Part of a small language model's weights.
Architecture: RMSNorm before each block, no biases in attention or MLP.
MLP neurons of a small language model. Each row is named by its layer, matrix (gate and up: input weights) and neuron, and shows model dimensions 288-415. Each number is 128 + 32 x the weight over its row's rms, rounded and kept within 0 to 255. Numbers have three digits each. A neuron's up and down rows have the sign that makes its largest values positive.
After each neuron's rows, "fires after" lists the tokens most often just before its 100 highest values on Wikipedia text that the model never trained on.

L2.gate633:079094175130152080200088154141118191134126185145102086088163161142130139071089158097174153055119126131119137034100151154089131120107119109130115163108114144146019090099128110118159059117135076140103114151122141150150132154148098181114097083146109116118120126115138177121107164083112098138126130142148074153109111123130115140100122117126088115158122088151086100138090147097139144159150
L2.up633:075143167132128104183098101154130138171169138149156070106122166149171168077112119128165152091140146133095159085085170113120145155108135093111111133158082085091046081112146142090175083117134097096134085136165093184142150174146120220148155071143079139127108128167091154157116145057114113160168122098181107159143120120101108170096098127133059121118092115124143138109082125093157129138191
fires after: ".", "|", ").", ")"

L8.gate789:134090152173093148112126085120078150143064100028117070100134114087142098141114162072142093135149146123060186139175114095117126149103123080154124158063123108117158115100124178109143075113131125187129177115126142089134113111174157169071096125074162079130114129131171055114112099125148188121058087136124150125130130160110108072079107135044093165135183168128141146133100060130069151111112
L8.up789:136088117124127107131152131164117145129122036190196167172116132145134155107087117172170096164096086152183157162110205151093133137145112150109123106144114211099098133130166093132164120180124133138145053163134169090112125183088114092161120135112089158121126082175075162092162156106175088119150073179121132102097095127100140122165117162144118114122077130176092133096150165183226141117159
fires after: ",", ", ", "for ", ". ", "with "

L2.gate372:152129219185097122169134178117188171103136127115126173144124102153125089159153077091111140135083120165124149156138118148037117123128133115193132152135167105157117152118105131218134100170139092138141112111162089082209123159146121133183112184094146147134104111100090113137152091068163095142097184142138105172100102153170166127154126158133154121131130094125131130122100146141175140106141
L2.up372:129118100137126115172102138115159092154163128108131135163148078151118184194158076116101094129079107134116141075142116159091139142146135105091104151142116138170153116163061095118137111130150154156082084127099155104158134118122160154174122153119145159108111133157086112153153144111144092102124114109159172171122162123149160065091104106099170058113098106156070158161080118111122072119134
fires after: "| ", ".", "–", ",", ":"

L3.gate1180:150119103167169092146118206165091192111131106147129149154147105110121115138072068151153114127107127147132094093170076151084085086137190134140077132158128178110013113152143162121112096142184097120116077150112170132104170129132128127104130120139141098144143152193174130111141172132104121147169123148158157150161124089158120109125141118147121084183090100133135090112130129106143130158103
L3.up1180:100097161146234096102113147140213143160138155144145071145186146182083193034191175074104165173118104145091103101135081116139144111111119144133097139169036089156098142104207182162176152156147117164093143125148158125105157156173086081148179137205128157114105138088144125123095101117129124105126095191171150155176175106117115089124151186123164161126186095119131135134093127126134180113084
fires after: ".", ")."

L3.gate737:117112194094146138138137110118187153106119133152139172125152142129163145094135129073161128106164154157092177162106121150059073070091157137150142124129076099105131090122153196152124126124148094080137122144094150091116113118162135156154157151166130115126104152122153103159095119175158117156152122142101126174117140143064184143131104128155134070112095138091121118130156155119142115108071
L3.up737:120140121061120109115118173194086173105132154122153092158098159156160054101153121145119145169099082110181096104085153126129144122063095115115146150106112106110098102134089131074106138151127092162097167175061166166134117171116133048117165168140111099146099151180121141098093165143079129156123144119115111179126098135152087173111132091063126108105142096171073151097167129177120162092149
fires after: "\n", "\n\n"

L8.gate277:146108150151119186120118094128159134154134117063114105154093198135139143051169161098121085166163112088142144143180087113097126146135117133109117112097087067117091070078155183077113114116117153176091116113132149184113168164143149076143126092125142061133065129209104146137102182104141129125161053217115166105180102118117144109137125112110127130068166122191121081118193080099132172141177
L8.up277:160115114081138143170174104129119089123143124109110063100148131110094114069144113137115105057125166077150151106128173077089131190110145132129142186115116197119136155114158171113133110065026130160138123164146068117153130151065149134130142144148115113046116119125129143154106166108182098081132119193107098138081115108116153113173097141172130185159137114116123088158153060171172164106129
fires after: ", ", ". ", ".", "(", "As ", "as "

L8.gate675:130116101125139142106086141121149086120134136169082126154175131119093100075150139130127129169108193145204142162114090110159118162116080154158148117189097232075118114169133174157163082124150111134090142081120122146101151180134088107141105122117129160132064127119131169158118106145172112062149111127131164114111149065086114085123169106087108136126152086115127101104143134145129091072152
L8.up675:078104238236149090147132185121140135090165140078171148129132088114161136116163108099127169093142128095127119103051144099137123136072160098183138083138047102155148173116132108117109099105182141065119133129130167027143175139094122152146164130152124087153096137083122125178183123179105116122101112140129152178152146077102098105119162177149162188109127060156085100123155164137109116118118
fires after: " ", "| ", "0 "

L4.gate1186:081096154097172114221131121151198155139118129096133135149102128109071085151151148083163125107126139151119101144117185151122082066137092099138135112102120153091052132158122121134138090120126109132142140090093140094115164104111160121126126118085128115121113093081130183131163168124198114106157124105080120119145120144146171148123120100119132060118094143157114043143099101098098126143127
L4.up1186:090105099108151102144153195150171095137082136125089149170140118124098121094153140088133031096118130134115096182112186144092137103119109074157095113099187078097134116142097106144118139117085102139102116136137100100121134154122148119074096130050110113119133046105156167172169150110172207125092159097093120112120115146088135143168147095142099109124130124163123108122093112111122107154102
fires after: "| ", "–", "-"

L4.gate976:092104205093155126126096140102157156118085133123117111133157114108134134083125120103136125095163148145058099108175120140142134149114130103146108107184106140148053053125164102144155109163139087180114169164143158125136159196190130116116115095148135050119078105150133153128125166111132132127157133188173145150154101092106146108043167117112110133068109107146100073127086119085077156188196
L4.up976:162115189169147133123084146152151167144119149143096064100157109123124132101117111139197170099122115122095126065138116161073107118134146082122171154127109120126017124163169122124167096079123098132112152195169116160121109127146111090133136104187121110143119128178171109163097178074158056158104103139156155162169131139113094134127148136131093156142123113147075097093107140074147177136110
fires after: "|", ".", ")"

L8.gate1429:086115181111189128174118153130102142093230077102125124149113147139109080144141161129159204142117143162087134181087097169086089077163130146083178184115020143084130114125120130112121092105113085147139131096117105183128169137094114051170104165092141089166148135151109098107131143099113145118096113085128134118142059091143139152132128127148178126160187089124174071128174120131082123169107
L8.up1429:121077110104165126122086094098121113131157153150134128094104075110119114143157162156112087165127126170116125144104148135071116126157111084074132081146123124181104095114082149114065107130125156125140129164103130108160150111144136118132090155102178097117109164142172147124125057164133105065176182114126131129122076122134087159136136072148161185149149094066120134147125157127134154152162
fires after: "\n", "\n\n", "= ", ", ", "=="

L2.gate691:173111132164124137174173140067114174100013122159153149147161096186141105179117128061149109120100119145064101147141153191154071131113126123179122161162169105115089128120071130099134090108087112169079163165161120116168115128155133117193061182094122081096121126157177103128150127090111122163125154117134099177118176144096160105169186118140064116123134140188127140127096135126134102085160
L2.up691:153124159132128152097147142069135185115139128093121171159142083176166105179155131066183093127060141131152103154075159147113127138101050098155163087159121109144110128106064116114104146097081125135080099153086166135151126089191164181148097174068141063134124053153156105119148089147126124082109171149142126114117096159174076067155104111144168151108147158158071097061156148113151060132096
fires after: "| ", ".", "–", "-"

L4.gate1392:164093184107106179108173127126198107159182089124112104161158156138126149125123124102163091106147093189110097085137189137155124155162090168168131106063136080146112175125083102105174174088163137076148150131153055122098123111120167111137164186138183105133144164181096107056131136161100099126111116166125131116132169133082154106104119118117121126077082097130133125139189101089124106103115
L4.up1392:102160114086164089123107140094096071126148149086153110101124119125162097167175109187126154115163103152184135181164092118141138133145164133110152175118177138178158155114123133168153174168144117138096127184119188121115173117200111179138096129142133152096097151108158113126172089176098160108053121129166042145102136096134119075180145112126122135083136128120102159118085130118114103089119
fires after: "| ", "the ", "Bel", "s ", "Lin"

L3.gate1062:097116155113145109132147114128144098141124138141127142078116084164136166082180135131109133077106121126109103103127074138149065127155172147199091099188179190117122131058129124135137144146112099165098166165109156041095103087127111131106127101133176110176152118124211129161087162173143105188166059215192172136083140129140138140088120067113189088117106087186162144132131146130138120102147
L3.up1062:194102172156141142047074114143075129112137196130133106114086152104108149097083162167048123128145124121128174135129124097113157162136131067084098120095112076094095092082080092119195136143128150164120127104160092153108143136220161168160168151147112106124173165154075135126178065145047186121079127085114115097126138124136141081163119116098156077112144129110077077081160081173119169099106
fires after: "| ", "the ", "- ", "9", "—; "

L8.gate454:114142208122194062184127103146136172150159081223138147122168148160155121130150097089169148115089102131092134150152133151093097109135110128073121131164088163071103135089118098121148129130098138199159094180100160126199131110115130133205124138127162114090146129093109131138143161179142097079111108162137107110150098130166121136104129097118085169137115090138089059126119150098098110144145
L8.up454:065141162103101139145124118138122127162164131085119128182113114120087110142151183105154135118129112116100133155129096098103119118121121165123170109060148124140118165107142173107100171082114093117160112138114113109123176143198089152071108128128105075169138089082086128167140112124170172124065126126103130145136123111130118095159143128118168145108139128100137128194148169135174157155098
fires after: ", ", "\n\n", "\n", "= ", "The ", "G"

L8.gate245:083166144158090137213145108143134126127194094146135116189132106162112111158115124152061147113095105092133154141123092109111098120131138191105103142079106120164130101142117122112150058177097144123149112123093130127066100127122152116150120139123130128129108133141136170124168074094137119089103116143143113121145112171124168183152086128150146151154179104117085062127215147101066173193147
L8.up245:139100167082122127127160124156204082092135069160113135112130141126081087071107196077096118163112176114155133112082068090107164097131111106125108082128095153145170122110129104110128157104100161106157170162106122145085107127205128156124120120105132090069086152104126116098071111172102114120144071121148140103143114142156087138105097135088215142100091086179144112132121087128136136187134
fires after: "/", "| ", ".", ", ", ":"

L4.gate469:158140109097067126061138127107140119088120175192151161121137188192168126097126139113102120135153079100134125094152097071124110051148110122137068189104075147180139129135123097115134152130116097114138147173125131105122118148113105064154141144107120143108114138135134089083111155100083103148107145174114182157131117143157130134134106143108166144131096140148156145147104152097122125093160
L4.up469:145174079071054162125115129093146110157120162218149186126147185116121176087159146139179122133147184166143152177137180081047172068124137136106092158138123092073153116183104109157119120113113080160180105147207148131125147182137112115093150099101050127109130122132121167127155137138098075145202097098087088164162186124182137182130108098125173102157086097135116124139086129110155198090169
fires after: "St", "No", "Dr", "J", "H", "M"

L4.gate904:148062128124089117142140182108149152156185173159126147146108124186123182114154166115112136170117139067105102183153150122077153152151194123147133185228116106170097079177125181123094185105183119141110148175144161190082172151170128135073109152154124112077151116144172117133146092165108166166116188121159095134126149166149143129130210170157108107124151138105099045142110057124118186194084
L4.up904:137115143221114077071105121177117137148147111147119084119179131139117065107156173139151100123173136143091149124149092149096143120122162139138116151058077128151133099140164149143139129152161132117170129118154126070106153147183035128122148127200135123156105156072173118143140150121152156142141119138121145167152148070141099113179122138113104086122133077124145169087102161079179130117137
fires after: "|", "."

L4.gate1097:195056135126137205207097134126107188099174169172115141183155172153106123154128151110130128177136113100099090087131160157175134075111118172127139114153142150175156141152103157097198181107120104133122123118090120093085081164065055125127112152160155138138118163121146109157081105120109074159090218144160158108101114123075075099096149103136136145146125144141151143115109135086164157128150
L4.up1097:149133145131142135109159111126149183107102122114109142136130103106082160159106126163105115146145141143116107128098148111111173087131157194182090127145154139135167180153064156158132190102139147121173086162149185091116104196113111150139126169170134162102132111154119148084116113117057146144126154195114098148147154096143072159117199106133165140133065161095118209173129142144126139070120
fires after: "St", "No", "c", "Vol", "Lt", "Rep"

L8.gate265:176140167164172148155121141166118122121137108158104136121121145107127093119086169109148133180139089178155061129100087132102071119152179195108128120109128091123101125169148130097081134115100174078108201109145147141102148125108104105111159128148087138154084113113183157186072182150117131130122157106146140144135107104165100086115125164144162139166166042150159095157093149139122064143182
L8.up265:136089118120102098128108137115143190110105133079166124113142126096097162117134160117151100120150113097128161100155091141108170129077114123118122140168142110127139093109134138088105149148132134115120140085125077151105145162162109042178089142111170149151096050145105117066139127161133168107103075105085092202115090143139104102126203149097126107125116110124158147117146100115150134134092
fires after: "on ", "in ", "On "

L2.gate9:150130111115118147114087156098085190106092063111174160133139121135176117193159128098130108159096189117143112126136122113112114112076084116164107111092131158132097114160102088158150142147113086138093076166085109092129108188102176115172093159118168094095130098116101159227141134102143113154173105079116155187151130131118168146153149168143072118114118116082110091140084104124087134079164
L2.up9:059171141111132143136098177093106186151035028073164122092117085125093130165170113092115151149077177132137152156095149148155146105085127133188091152101165108141152127093078111160188114107117106137121090119113122109126131141087123111134058156124164110074084096119131131183105144132155084118169149062121099144076117102096166112122094140185143166085180130110135089162081102144115127115205
fires after: "| ", "–", ".", "70 ", ":", "-"

L8.gate1297:106172125138156082099143149159083123157163131162123100107130076179065148145151145115163119118086097123104155101171168132139153131216175129110149099127104130115092089140102140166131141171137171153106094108108105113042143113127142132165097095088118167158118124088130112121132089118136112055124092055117144063148141145164118183166133080087118140135095125158116142140166149094138112068119
L8.up1297:124132141089137117084162097129139095145103145147132146129155159150167125174098179135133113092168220078076155172105095119170093104136066135084146122190153102164094162125163160091181157139141055170142166122153142163141150168154128099104133116170127151172124117106058128125135135146151154150094139177125116161146097099110145160109129111155158167170153104121118155158111090133115128151148
fires after: "| ", " "

L8.gate1123:102184130104105191168095158134128143149104062151163081194116114165182088179119076134133112129159182121124081092180126133131101082177128145116138112125133112107087148099107105112159154139092102119090113094133095068072100108125139135132119157103117125134119143123133148153076148148121151150139182132134099135118126103049162132124139167154062130098117091161122044146131108119101037107110
L8.up1123:080117166083158139183149133090118068105149127105132142091166119155161120103108153164117176127137103163085145125116135088138081070192147098136097143073154136110106093146113150128090085172142106145178075093096143102131168087162139089142090106098180105121116113149101097067137098143115096117076133077165122137143101150120176161083072121124229124086156114123150093106193135081123143171149
fires after: "| ", "micro", "1", "; ", "O", "Ö"

L8.gate1285:141130156082101145155152182121148118152126105095144102145112139214129114175107175091115179142144155099146071129071131122143126133134153155119126125121104106148052150121157128149177091117165119105107145168133190115178106099115078120117167133100132110100143180132134172129138110110114089142185088192152148105134089140164075106174105118077142113133137116152095095131136149155113130143128
L8.up1285:104094171131106114111106111124079092154094118158110164109134121118085146071097107148121052067167120163126144091162139159125090152143105131113172136160100070088125085140118080162137146119124092176166074092104081128094048180176164147135129130160167115226092152177111122083137099151143108132098157093075144150137153153153147147140125049109121102079193141152096051125097143113123106141142
fires after: "| ", "; "

L2.gate1260:176160031148118139104144158128136156106160085112142109097136177152197123175131116112154115128147124132124134124176120122121160078112144112084115152118091091105131181169138123112195147112103134139193145115124087101161078144110089113142119177119148135068130165074092117187146143200127117136086130143095186198125058088132168113215198200161129128144056127056082109064078161110145102061127
L2.up1260:108151131145116139151198185131073179153153136106115166123151086137071098164167136125058167129111138121068152067177111141133141083087098177172142105152128116073211109106156099070136127131150128155090115094092167042152151079141122135106094141120130130146066146184117133174097136081136103149160171149165155098093053158146160135128177111123114115118127133102151124180160130137096100030135
fires after: "| ", ".", "–", "MS "

L4.gate300:143123099059089148126129196140104155129139120142158091133115138148118114129156147139133129136103082091057094101129167121131077076180142161139096065152168119178121147131138142138153151110171129132103101146090101178116120115109142158164089117158166154102154117155131101142104112129090120159142128178145142130102125107177131053157135122126122154164072115107178065133104093149139147129090
L4.up300:119185120117109153107077154124090141088133134130117103180135129186134142054131102171137142136148115174089143100153120180143128078174165108164142133175146142097134174128158185060094052114117083110120165152111182169171108121167097105147192091100125143103105100105169124167131160088113149083094155115221136143098111154104108115086136110173141134111061137116187180171100189090119105148101
fires after: "C", "Em", "E", "A", "Ig", "L"

L4.gate1229:140108145173094132125100144161114138139084143114127131140129155138167140146125086083133133161143126140111155088133108120169086087121142171112081181190109138117136112073162101086118184128128091110122126091147110072111158147124098074166103138109124169118109181076100087139094106162128155166153133107142161076146111122134133072150154161140114194159091128088095107125151109107077084144135
L4.up1229:129125150174154164146155094163108123181104158134156136076095132056145140118129124138145144157192163150106123157134086177051077126109117112111172177130104135147170153119146098126179163119096167120151149152106122100136181109170166105123107167153113078134118065100124112155081175208145140182177136084152149089178135112163107045104120117131189137201098143105118135139060136095088114176082
fires after: "\n", "\n\n", "Year ", "Category "

L3.gate534:156095185148076090148119091153121110161088137166123082124142101143138105167141086118155079113168165126115132113132162140183115080165125184171087109101095069040117108099110096081145180160116162138078127149060141073136106107104139145108146154128186154089156127146141128112156122158157124096113128064113113041126088107089109151087113111111124112181140138138094153118083137132109148097113
L3.up534:116150143140189124121114130138091142123155087071100162154089112126135156164102130093149112164161110064164104102148123142108097130109150100123141138067157117129092141107094140098166133109162169175118083175097146071084100122149141135117144152121124077147170099077146122185160106057178132182094181091103141116120173122143095107138088108128117087133106101147143064173072125084094155109078
fires after: "| ", ".", "–", ","

L4.gate332:098142147123200083118136131122141146143136126109124143177113145097114122102170138059110101031090137166086120107166159141120152128135105122141161125148118165103065123116146123177119150149177148139116204184107141140095174183208092103124071074116165135106145117162177154121186104070169161139132155104124112147170094134142058088080122127161154113193132170155098067138109159173068170166146
L4.up332:187109141165119119121126148142130155114068121125135076084153093147130156143101163224169140148165169122108098127116112127064117098130133064152134095113123131156096107150167149145114123078116137153093147117101125156131150121113089152138179137169110161133100099098114090145105153107081069130099069203133174158136112126105129100127114167086079174144116101087088131070102061095211102144137
fires after: "|", ".", ")"

L3.gate1516:125086155109167152166125162128124098145159125098113097166123127155159113092161098071213124123113097148126144090120133120152138088098090100112073132147099108100088095120104155139141142105119119196147159178113117087148176157154103119149099085093185099086118153135176103136144130096120097108114156140168115189202140093152108148183055108159128128123106137175113125075136074126129138108097
L3.up1516:165083136158173080108125123146152186132153137143110079134201172131147160133079095135169192085105115122100131066144151162087147103151153121121103123101098098107071043193046152090070147150182081108094121116127112142091147172153104155091114112169149140057049101132175095124148148060065122132164102059126120150161104077142142109144150122171165078149127135097171148118117098125152123079142
fires after: ".", "==", ").", "|"

L4.gate327:192139105124094173097119132083128140133126127173158148173184144141141083153174099129094100182164084100062086146115081084072137137124103119130090103164188108133101117083072153115156076137138144133153188172115212180146132093124130106117154076140120136068162144109080152096132176159133177079065155159137141199151135124209146133087154172096071072138120171145079123163095086156129123132139
L4.up327:140115146128087125167143143153132104106113154144087100083092136117149122132090173111136091112097134169139136117158129158093113070133140140163110113098080199115143153095133116147084137120135108073174163134137094146085111140107150107144131128122089093102064151147119088116109112055193114106163107107097151172103103108066145132172107115130121110136090108091101116120120179135128136186128
fires after: "St", "U", "D", "B", "A", "No"

L3.gate478:075141125163159156104105159139162078161171117151127094119159159093124159170150123145155079055136101103088126135119148110116143133101176150121125124134108137142060124120107081111149152151123128145097115171116183114151154153154096160100122118112147123150101120186136145151121124162172068077142128131189128111111121113097163137111094079177123173159154139185059166114117104108109122152099
L3.up478:127078095168122136149113142170139156119141115100094083079120144158175075095089179101132095120104073183129169135103144160120091130086116122206136141159089143128039153140103097171149105118138134099125040153122095139091108177137074085137071120116122102149126096093127190088151167121125113138122081128095085204125113178062148090118082092149107132128152081120094165161116155078138087187175
fires after: "|", "\n", ")", "."

L8.gate548:135087170129152138134132129146065167127169154119085136112167139162181126162186197175139119130129093168122110109121082174102157141154145106139210133127067140142095094135167146145122079105154119151151167136135145181097077159146142079201094127156125072170111156185169116137139115150112105112122086152079172129179124087154147132169159140131139100136063109123136129136165111090156112140107
L8.up548:094160199093126089125123133159122149129172085156119141082141115135093089123104126201100128153115108175104120163067124156110078085140122133098129085157074143157140083100091107089090096069141172121093120116118139126163130105124168160097142200089197132127190155103176141063148152137115152139036145150135123097139076098158125141147120095152155158142132155083186122103093146123049080101127
fires after: ", ", "\n", "\n\n", ". ", "that "

L8.gate1330:198174147138142067123150100128137179067083087117168130229146171194150078131102116204147106107170146148155159104078126082091142137080148195092122151145161071087136122112092104094132146123094114107184099119119066156129158090115091096125099117068101108196110110127108158166126078097071131104098197165078106159153123118132101105199109165093085091109114064142141147149120119203117125103156
L8.up1330:149123125086132140192083090157073102123178100151083086164159134135108087152128114141131130104188067141165159095154153117063193074118138102096115177133094140085117138144214142129108110149077090133112107184108149104115125154172126133156130144144155117099149146136109165083134127197185120132213071102154127126072125153193169152116084126121154119094185154114056106092112127153159125118188
fires after: ", ", "/", "; "

L8.gate918:128133117159148080116090158080145159130115141165136137140155158174116115122130116147168099134164174181152173152122096143117126107071100096148185126173113126131134136127126127156101103201170177107084200119141147101110176187122132112094095135135096089106111084098130138165153105192124128051157093171097133125160172085122096109135139176142117170138112073123144145152154132155142115146145
L8.up918:152108127139117071180108178200143103126104139137102133152194110153095182132137191097081130112152159104168153152106117150119079110081048164202206122198089150093142083172117144129076129122148131042095179145104169108113179175131096094160113120141094082129135130143128149121115112224091104112126141138060180139142156069091081156116169127096151188112107066188152085118146165163170156116163
fires after: "| ", " ", "0 ", "1 "

L8.gate162:144123162122153187112109147142128121136155156111157140120124085165077123089049113173107185095139129125112085161116089139168028152125073184124141096152080135154148107147138116049183113115125097142167075127118169147123106140071131139158093088177128196094092086120200115163137174082192074128178093113119135108090118142112107133193123094151123119100092140120137073132147072108138102085102
L8.up162:143111088170130164088214059169163105097175170126127105125168157119167079106153103130107098108153188132133118152076073127133094078090114085110148116120057141135099114133200133094126092156152109189179085111129129184164122167101159119102171151148135165153119098104101115172119108107099136109111115123150159120119088113152175108143089088212109126195149137069156134120133184121080133152182
fires after: "| ", "Candidate "

L8.gate179:161146159146126148117117146148187124156123091085107121099097104094154110131150160138077115173093088136173095095173135154149151109151138141052170147160124138105120159125204113095166161110110161084155074128130087112142131117076143121128107149148193128065100154104179138205138199086144116138171131110132185065105051206082138133125110074182109106135141169133136132125115155055064072088172
L8.up179:117083116159084113133127150160168186120152113051117128174124140152168155122129078125166131095138093138174173136088153073158118059145103144132191129119181140114069114145117100160108174054162130165103120152161113127175165137126175158205143152122166157112103049098084191178190146121094104098124053118160117148099081141169158077086158151116119127096102079137186097190209136106120142120127
fires after: "."

L3.gate570:126084202135170134138105123079114151141161161142143086093140151145146166141132140142162123066098137169071121079090149107123130085087136095096103108099108081134046114159112075082152104126126123132139053182144114139107115160127133163127157108106097108115096082135168138131174143064122140073138156172119113150182085142130148111079120092111124153130094130094057154091143099125056143141126
L3.up570:090124238104134146131078132105114138133138168133067117097142131125105194107141107131136104144139130171122117092121214134154150111106114131110116146139163103105014078149081076093085090128129108185125073179128093117122133125185136175154166096149137157113094125139122132120146128101131113107128116192122096163155057107080156109084151060096145138124110107136081133093091107121064163156125
fires after: "|", ".", ")"

L4.gate255:119091104110119160113139119104144066126142132117090141142134156082153127131164166137151171124139153103118133130136135173197084122076158167096090111170167053112092136145194133141107094147097152090147133134133175105138100108195083071108168141097124163107130128179111142120113146141169151125110061081119153167133141131132174019115181116136153141154182159113120143122102131135123107123122
L4.up255:089109130126069137141139077106145164140152090127125140139112129102105081146138116094158116132122117132225069089193091117108113172097143102107102104222137152079121099084172133126090118131119112149099101170150114170167171145086138130144154165094161153142110089166175156131108119152141135115162158165155090166104173094171159100055079138083116146088141122136255159124174173101157099047124
fires after: "In ", "in ", ", "

L8.gate533:185081149112132097150125144160200164148163146097135102169150151093086056128108092116154162112164162102116134120091138120137095138133127133153133100132092158130145137110190085170157171157107121123144133137127170162090189212108112115180151105099124082134138109053136103175097084174118190126152183129110165131106118091180043097078148175156119153098206120143154078176151148164094143139128
L8.up533:178096108199148078162134084152134089121071147149131066163190136098129132113185112155163116107147171107122172097152108164107082100104074175195185103136086183145089136138179178081153127129172125087059178127106170084098155132144143103145133126136166143103103141085130109131146097181129105138122150116127157138181090114085147127101159178139214164117163075160149175191116152155139082123076
fires after: "| ", "0 "

L8.gate729:142095136129139116131107199148157102092186198156155107148131132133156109131107174148123133177143175082108108127106111086070118150111077123112170113163157115161162152126158119119143095098144151105133141116086079173138116115139125095156062158078103133094121160123137166181175135128093147091119086112115103147133074070164120103077140097139116132109157101083079131124114144130153188087144
L8.up729:135078163161091105169117137122209087146096143132075174204157168122099175105176130072129088123117161149106115098107098188068119191109125048128144094168087092129145112129090144102122134136098122123146107141145164133072159135186115081140109121119166168174121074073131087225094082133199131074100144120122135134115178103107126142105143107097115193123161118191093137183102128102109161121160
fires after: "(", "the ", ".", "his ", "| "

L2.gate383:087081095156138077138176124133141096083119084143133082124089095106121203160149078156095096123107116133063064138162174159059084135147132126101150154081069096132157075125122160144118120138115100094165116149160111100199160122106142127130151160126175109142107103104128081181156099145127111160150112127152119187099073140166173188063104124144156158080119091115118113150034159158113094153098
L2.up383:125139140073168092102218156098057144121066112124149145128074135092167148150123108113098131130135117124122100164104127114128133111116118088163098142120131063145123074102122141172109137087090153060069117192155071164119148087140145125135108153114140168104116128094102142137136078190195152128061153148120126082150132137127112057137164111186089207120118129126127181116064132117099138117077
fires after: "United ", "•", "| ", "State", "("

L8.gate31:113134114197143112196087137071138089179147091072205195125123143112107103107130184154136154084125185130197121108101170137171089092127128093198171148135081193124156126161153133083156134121151144110121168168140169140154187163109117113155173196158150136122118138109161153188167104211119096133112090104120152126122151103125110119151142113119174165089120114193146103121127150202119103104150
L8.up31:137068147187129070139148150154158116071117130162110141138174085112128172153143151113154125162122219151152139063122075095158089110100141133126170109190142159110093147135183111174119116119155137130114183079095166080123117202147141123116153107145103097091052125151140138161126120210112139074165147140096139148152077102085055097123165122099111153146135099102139159134232170129180139109129
fires after: "| ", " ", "0 ", "1 "

L3.gate1517:128106148196149133096090118111131097163115174129179196159124134152150113146155135127174149117099102153132167106107114122121158117089180104117105135154123134105053058120111153126105118162177058118128136164173143107120133162166125088126079093150102137149072153140102123176168172105045135140137129126177105183198105159144068090055102153099066086110117169089032133103126121094085119127193
L3.up1517:130104188184159180130109128147122148104118115144133150157160144144132154145133176139175144115124101127124145112116132161107146150165150150123123095167108141089079035144130122131099083133124092121070101151119152143062123168135107083133119082115163115153078192130145114189142152094095087101189116090132140179191072138088094095109106143113059041059128151122107090095096136090093093150162
fires after: "|", ".", ")"

L4.gate1421:117072122120186135172140139124197091105189137156115080155093100152033093083107125125135134060123189059127125106102110134151095152146156151100092117077104130116126102172120128125153126095088047141146090168131087118137118076071110115178125117089194074124151119112121124127166106042154106172167100164132138112166087098100179068138144134142165118144087180113121168090100072206150122164102
L4.up1421:113077134091119168128198120098119075111115200152087092122097052126073097058164115133152087084091116130106146133055217078099116171102058096138106135106145128145148153140145152151154127119115140115157128088128178143086119091115201112129060141193140094114105085098136157027135084156160194143106119152156115133155134173137104072146177121123139118137074198136074114105070117167167070174133
fires after: "| ", "; ", ","

L3.gate1522:154084146164084101110127127108171137121033126117113127101134063149143160143119104169101087070131127147107096095127154133081134103200184095138094121105174100125124116093152118133149155184126115108138066140094131076154156103168124103089124167131143093110181090157122143145179100130201154149153139119171110123113139098155089102132141083169118173149105096125111154104169107138092164075105
L3.up1522:142098103158103120121128156132130226146143148186124068173161116164175168137088129083158147136135075167110081134155104122149100079187183136059165136057120097111082099138101101088150135129104101133171131116085096091078124111153169145152173181143133106133140151143092132129124114120172060135125131096146135116152096085113142130111103165093123080127132164116109083136152092156128138104154
fires after: "| ", "–", ".", "W "